config.yaml
n_layer: 12
d_model: 448
n_head: 7
n_kv_head: 1
head_dim: 64
d_mlp: 896
vocab_size: 8192
activation: "gelu"
norm: "layernorm"
norm_place: "pre"
norm_eps: 1e-05
positions: "rope"
rope_base: 10000.0
rope_fraction: 1.0
qk_norm: true
attn_scale: 0.125
bias: "none"
tie_embeddings: true
parallel_block: true
extras: ["capped logits"]
init: "normal"
init_std_qkv: 0.0232
init_std_o: 0.0
init_std_up: 0.0232
init_std_down: 0.0
optimizer: "adam_variant"
lr: 0.00105
beta1: 0.9
beta2: 0.98
weight_decay: 0.51
lr_head: 0.00638
grad_clip: 2.0
warmup_steps: 206
schedule: "wsd"
decay_fraction: 0.424
decay_shape: "linear"
final_lr_fraction: 0.0
batch_tokens: 131072
seq_len: 1024
doc_mask: false
train_tokens: 478400000
steps: 3650
dataset: "wikipedia_en"
MLP neurons of a small language model. Each row is named by its layer, matrix (up: input weights) and neuron, and shows model dimensions 165-292. Each number is 128 + 32 x the weight over its row's rms, rounded and kept within 0 to 255. Numbers have three digits each.
A block is one neuron, or neurons of one layer that tend to fire together. After each block is what it responds to, as a language model described it from the Wikipedia text at the highest values.

L2.up163:155154150107115106100102130114094127133138135160152150116114125101104156148125204136140141053180110177164112124141091139205142117117124121139152136103106141098058151097086115136105137138155145124153132131095139094082124069182131100142121121147108126138066115096124082087132135164123110103100137069104123148179121118166161107114137131096208096144139129101130106172085132116109132165179
L2.up212:116116107127147136101131186148128128147125103107110102083155136143172146182136095128090123086180130137129040141147080176121084144152161130113156133120171116087121128142111108107141124122072119154127092139138159113144145078102130184156082106156157130149102118127141112100129081112131166072183160133157090105128083141104131097177176179149069130125133079191108104095095104166122163143112
L2.up283:163193130145101068111162182109072132125116115133177086049120110109123175140123071142148116109112108133151152156151079126138067070169114182177140141135110133131092093128147105128134112161103167147097125127097094139126121181096116112134110098161132146133111087108105155149105122094099060132096163092168043150169158123120131134140141137110189111161092094157078109141066116158130113153087
L2.up542:157138138135143115166106089086103172109155090153118104056160129120057128151157204127071081145106148178105157128133061164133146086112110121107106141065126138107141190108154123140079137155130086085142140139049095136094175095118145149121124128162095115128116109111144096176163139153078103103093170146074048119087103109129131104121124099123135157169095148138174145137116134147101102085194
L2.up574:134195086164118113102099087109155194128106158107132145109123126111082162151179117163140104140120148170120107169118120162089153111145160143114155132106072190044135155105086101149142097107100149120049086148106136135157129148181112150129087116189169126169124093148095145132127134132140123027104166139144125134154129135176140080146131238103098165135154104079105153123061107119122117104145
L2.up577:097182122121132094137106126149100114140126124140093120108165163096141089104174158097123176129156140169163133152155171136197128101121121134162127183172160169157092105064130138187114127138171168169117155077101117157151128139171070113110075118194136166112104098102096164038129098081082114088126054123184095084126128134133153143188146132068130112136138161149103194129137129138151122193117
L2.up716:100151134088144103137150189126089118103159150132120064114167083175107146159115066126124154160090078088101113167130128148162126172111154175090191170152079089073103093089171109140150169144090180142132043129134094127112120098111192195085066167229147106160118061093132090083158127084109110099156118106128073157102147150091161104107130143113153143148072161207098116157088076172115186155145
L2.up764:096139114069176137142133134059113146114164137162142142146130137128148084180164122122153157096185114134141129127127096110139096127101136095153097117108123126107123069106120125118162109094092105133120128171107142149130111181121070094111134166102141072127091125106136105161141160123133199122156077089097131114142129096124123084126154146138135167124115077108071135146068101108122179171140
Responds to: Name-completing word pieces. Final or middle subword pieces that complete multi-token proper names, mostly places and people, often in tables, such as K-erry, Bir-mingham, Ty-ne, and roman numeral I in Miguel I.

L5.up380:164156167170140098121118094153136089099143160165164128158106110168108127157108081120156059144164127202097122115087109124169047162121090179161179038110131116131097103169087133160158064109054153153154170142117176118138133174146171064101153131128166204141120122149084119148083135111132148123115048150098100133121170141075176186167150135081147109158131148106080185081124155136110174099084
L5.up848:171195179101160160135131124095128173116157103152115080133076081130120042109100103167138115083132142187149139170129119164112085121112087165143140057084085090167133117091154103209107118098153127175128116172046137147156068156141145104103131146138157161063055166121092097167135142119130163111112089110105063139180147156094110142124134114135183109133104118120097159132138138118073148131113
Responds to: Short prepositions, mostly "to". Short function words, mostly to, also in, of, at, as preposition or infinitive marker mid-sentence, e.g. "return to", "wishes to", "is in"; occasionally a word's first piece (Ex-tended, in-ducted).

L2.up21:109164121117152132135140090064111109121113128146134109116100146097158083169167143155112115077144091163167079125163111107117135145107115172092135148108165130120143165099092116191135115106060106091131165099123138109113166178145129181137128149129145112120128095142063118108099136172056080130107096164063108128176075138141212154129132150064132164167109132152119165163149102147134157131125
L2.up121:108150129146088104130131137065148078121136142104164061149107104140139145151180150130086118067093093148112080122144000139176109151130108122126139123132132150092116139086125117152096117052123126136100097178147096124195143126107136107101132146131142110143104124140082168119102160121108098125125096159123137121168177167125144102167097177103169162081085150158085104120096152156133160098147
L2.up174:042198205124121093090125137087192154147111108130140131131116111149136147119132117120082134082124151103109168118127093147099153130179139155146139151159150162085101154124132122187100130096089037195098079152166074104102107177135176166116104175177090093095134101108104104108131153136088128082125082180141131155171141114100187140133151128092173151090141158177090107110120093126190196164104
L2.up194:119118188145141194092106147095134104106183132140154137140073163145095064150170186163106170163164137078110128077126123118135149132121132080161100105085122134079110122209155149172168154137098082128122152142141127076095155187165130117097089143117127103106116102166119103110139128106095163123104120127116153098117160121041182137141167114093117142097134137181083171161109107124118136118148
L2.up252:113170165119071138090168087115168089043137122136157069148101136135160125198141123123131142156143069178131086129153073124095124093121161130122142135169131120114159120156183065114176126078084096198117122081167096077170062106165187117113153144152117114157111123079120149116146151109127149084072173125117093094189139088133166126158107183120119089110142052158135152133126104092140169099155
L2.up493:124129152139145075117064078085130143096201107189148117137074105164102156117172115074122134110112138120123133120151140176090132184065136134104104170163129109155126084096113071140140134145067103115069132091117094149160099153148070096158128106090142065165123120166095107113106134137128141127106072138165082114176110143121150140122110145091106176105111129178120091166091133102092183112130
L2.up559:123185198122157095141135112106150057090147139164104076125147113145136096115135151134069101139116117138142126164156126147111093138144161099161144091188066119049136165149085119152157111092113182173119124132090127142214181186139094176122124155098129143101134136157175132122128133093115056102131103137138128159115219106110129174162130157120169149129067160161122131130134156073131102136120
L2.up668:070142136076116138127123157128120112111131123152150149152062118188120112164148123090137148114165145136138188175150155177164130118136110145152124126111142184156160157129127092118114136073077098092120144164072095121162114114121097142092091138178079142152143130142082110031122167145101116032111120116124160095191160171139150163085063081118168116192094156172083147132082120154116145149162
Responds to: Place-preceding prepositions. Prepositions like at, of, in, from just before a place or proper name (located at, Battle of, University of), plus mid-name word pieces such as H-att-iesburg.

L8.up2:135089142131066170175143159153195116071128115118075146103092155158089163134106085163115101200124124136098165094146173045061082078136097128104130107173158192106116112160117058129076146128102105118121114126158124144097128120083107103146137158152140148153170083110112099122090119093146143119147107120161105114125139140081134146167099131101183093156136081143112119126132111177073096138112
L8.up183:132181146086060077142141178097135113070121100159133127080061131143124080167178128138145145085113125174137160067120140132172104157037139106229111136150110183115104141133088061141114112093161081129097107161126111168124115066155149100105106146128122110187157161109134103099133119162121122085139084105145184142077121137112118138139164124108101076056068126180128087070123124119133124131063
L8.up271:152109187154126163119191155142135139130096061124079131122075120124114121160143142102115141131154128189140126090064150127076131154081072190121094156142145131124185129138156155137093108117132120195174122096108142139107131119133131089158089138105103104132131104185117136086098092163081160096127095110142104116135109118175124077157155110138158104099087128133141133152144092195116177138130
L8.up358:142157198078141128151150159104119136124146102097073181108069173114161127123154089122053093124159051136126139124113176087148099099084106152090118149077125152137087099122143092139110160109136097110158173088138140153055098143093175145119087097113138144177166141129133089175107138149120086073122112129121127151087068188083099106110132114156187128148095088149132130144144096170121132158111
Responds to: Plural people nouns. Final pieces of nouns naming groups of people or relations, often plural, e.g. brothers, colleagues, supporters, officers, plus wife, friends.

L5.up113:185131121081094144115178163103084150108097121175121144075120173140145139159192134083153101142170148155115080100175143124148070178155151161160079142160147068146105114127145156096153138096115078135067096147153151162180106176122101157113106116118124147130110049134073132153133173137111149132153125171116110137107074186122135090065150134079187147143104126197134173157108136100107112170106
L5.up641:157168097148117102109109126132112093108097112098136100093139089119183135183105102123125144191154123151152107131138103081037063132153129153193108127111160188241070197137097150122126130139145118196102126125152136133168120188161177125132120149146139127129117136159112139107125096153092140142168079136134130056104108154137164083102128173083110119157071116141133220147132097097111161108125
Responds to: Word-completing suffix pieces. Word-final pieces that complete a word, mostly the -s of verbs and plurals (turns, calls, hangs, sounds), plus whole forms like leaves, rights, lives.

L8.up116:097143117117083177154082158127090121148100071158117085037124123157067070094184126128116129161125139122150106078079116130129120139108096158101163144141117075095141134179131134168155125100128093124056160124076119131136089114104078169117104158124150078110151126111133085136111136184117171130193056161086091118124062142110117074168109125121153082128149104199110139126155149166118105185122
L8.up453:059164133178090153110091088073170094141091128133187088066063073144083123141123118103144162094108115170199081128106109131127064156119142116167142135155122147197167126136148119102173154105074106120094140119122145111048081178119130124118076151068071129128139089156095154119124139115137180109158157167093180149128119120081137108139103170122107128149092138120123091151066161133127152174148
L8.up704:138098138115081079096121136064104101158178108123100114099101130119122185147157055125120166106157139154145135115097128110113044109119155117165120108211122193101095122138123137148098195117165157126154042193133138093077105152084116103148147111164145141124137154165134117117160094125119053184182084072151122131131127130144136046139124153089137107134174127184102120157088144161138141114132
L8.up844:079173121073101110172157125104133115085123061111175112118113099148088139169159193080100161151127117169127175123116061147069131076091118178172179126108103136131154140101128083114159091120142080125110098133120173131106129116052102109121142122172103130097131096113108122118121129152096124097160142168043187120114183171184134095127096130142102141087081128184088158078094120118148170188159
Responds to: First-person I, word-initial letters. The pronoun I opening a sentence in quotes or song and film titles (I guess, I Am Not…), plus single capital letters starting words or names (O in Ocon, U.S., E in Emerging).

L2.up192:189135147128143099123092129100070090109111117190109098145131117132133059132155026096151099162113155131146106130167104155140104153107151083114130055091054146037157112099150115166163130110136172074137145176076101150119102187140123144143095128139176123148041188151072083134162192119153083137186142126147122168068109116083165133159118109178073157189159133186087149092146187134106114100116
L2.up263:147111150163073168122144145150134139116134078114055114138173098111054115178126109116143139147102149115126123064176128119148060095137128120139088130128129112121110112091128105108097112106092132100152159098151156146111174123110111159151123190099128123139147108140155128121115120101114149089139159080142146178121071112119123059155140151144195117167131054117081136147093144153090129158146
L2.up270:123100176094097147111133178110160112125127170135118159090080102117176113163177126125116147152124072190196080089114125140063137141090148144148131112164146165150154119167155099124082084054184103135123110130153119142138117148130143156145071149072056125129128166123143145112103090146129177096162087153120141136168105148137131135118112120132091148135058084128146145117148121150093103173091
L2.up285:104190139126160168165137209055086122140213107148078145095087141124171141170221084110113110111085111196137150123154151114058031123098158123182156125086155164138074146105122128148049138096138089142138163139096137124100105112072131166152107122109058119099113142094143167155087185099137168127163137148143090081107176128134130124158140125111150041126116129168134191125066130152148151125167
L2.up344:109111161123080164131153163118076150085149112129186097139129094101113088151110118087147198074140117169118103096188107174119127142142104151181128124118121146157114127145136149153116139105181199133099086093188145092110092094121130167141066136106140084085121121114160154105128136026108150114090145119108165172111116128140144127144126237111188029146059125185112126131071147075130126126076
L2.up550:163131136115176191122139107132099127106112124144136163095132175150133148141197152087103095144107122108141129081117124088178140162087115107093114110131151167128127079134197099126108100129099117114124120104154091140174125091199072141078137108173131100119138126144156107045129121157120106071165140173128133114156144131173112076115150093116113090144113108201083086190078135153110116148092
L2.up596:126109184137112148074122181139084109148135078144170101075136118101093070185141127131126108164092138147181146083211144159139091186122149135108121167136134123118129121127155084118086152140151165186136113068106112154124124147151142145136056116136140095138115149123069106119127125084139126086172137147120103142119158115141140153139116141099174160155127124159127215135098144138066132085126
L2.up820:127122163073129092139077150138068200097105103160155111121139150176089153165103126190129134163176088122088157138181172056093099147152126219159101146132121135120095107156088135142091126139167108151085141147088091124119092119152094142151087143119146194145128121142083172210143121158088155074171077163183159149193124152056158164124133160116092115164134100159105146150110136079120131146142
Responds to: Word-completing suffix pieces. Final word-piece that completes a word split after a short start, often plural endings: sl-a(very), hel-ps, lim-its, requ-ests, ass-ists.

L5.up194:093137089185165133087145126150137128124181112154147095103117146134075113181180122118050122150186128135101071115131131125114119125086124139110088082139143107108162071165102115176160127151166085108149134126099129125078125157148192158144181114113165102138115133112110145131100122144084159128142132044145109146165148155123147122175124127126156150154135120133096077175114143115023078089113
L5.up873:145178158148121150148106124131132136134174140169182181153146084128050096119168182170124112166132088200095117116113118131171142172126073147152130128069074124102139133090163106160135117106142114181105105150077151153130129153116100144117134127136086155122100141155090159167141126159060083058135113069134099145143087136126148148140123123135170047100094125170169135156133085120092123137116
Responds to: Final piece of proper names. Last subword token completing a multi-piece place or person name, such as Herleshaus-en, Luxembour-g, McLar-en, Armstr-ong, often right before a comma or table bar.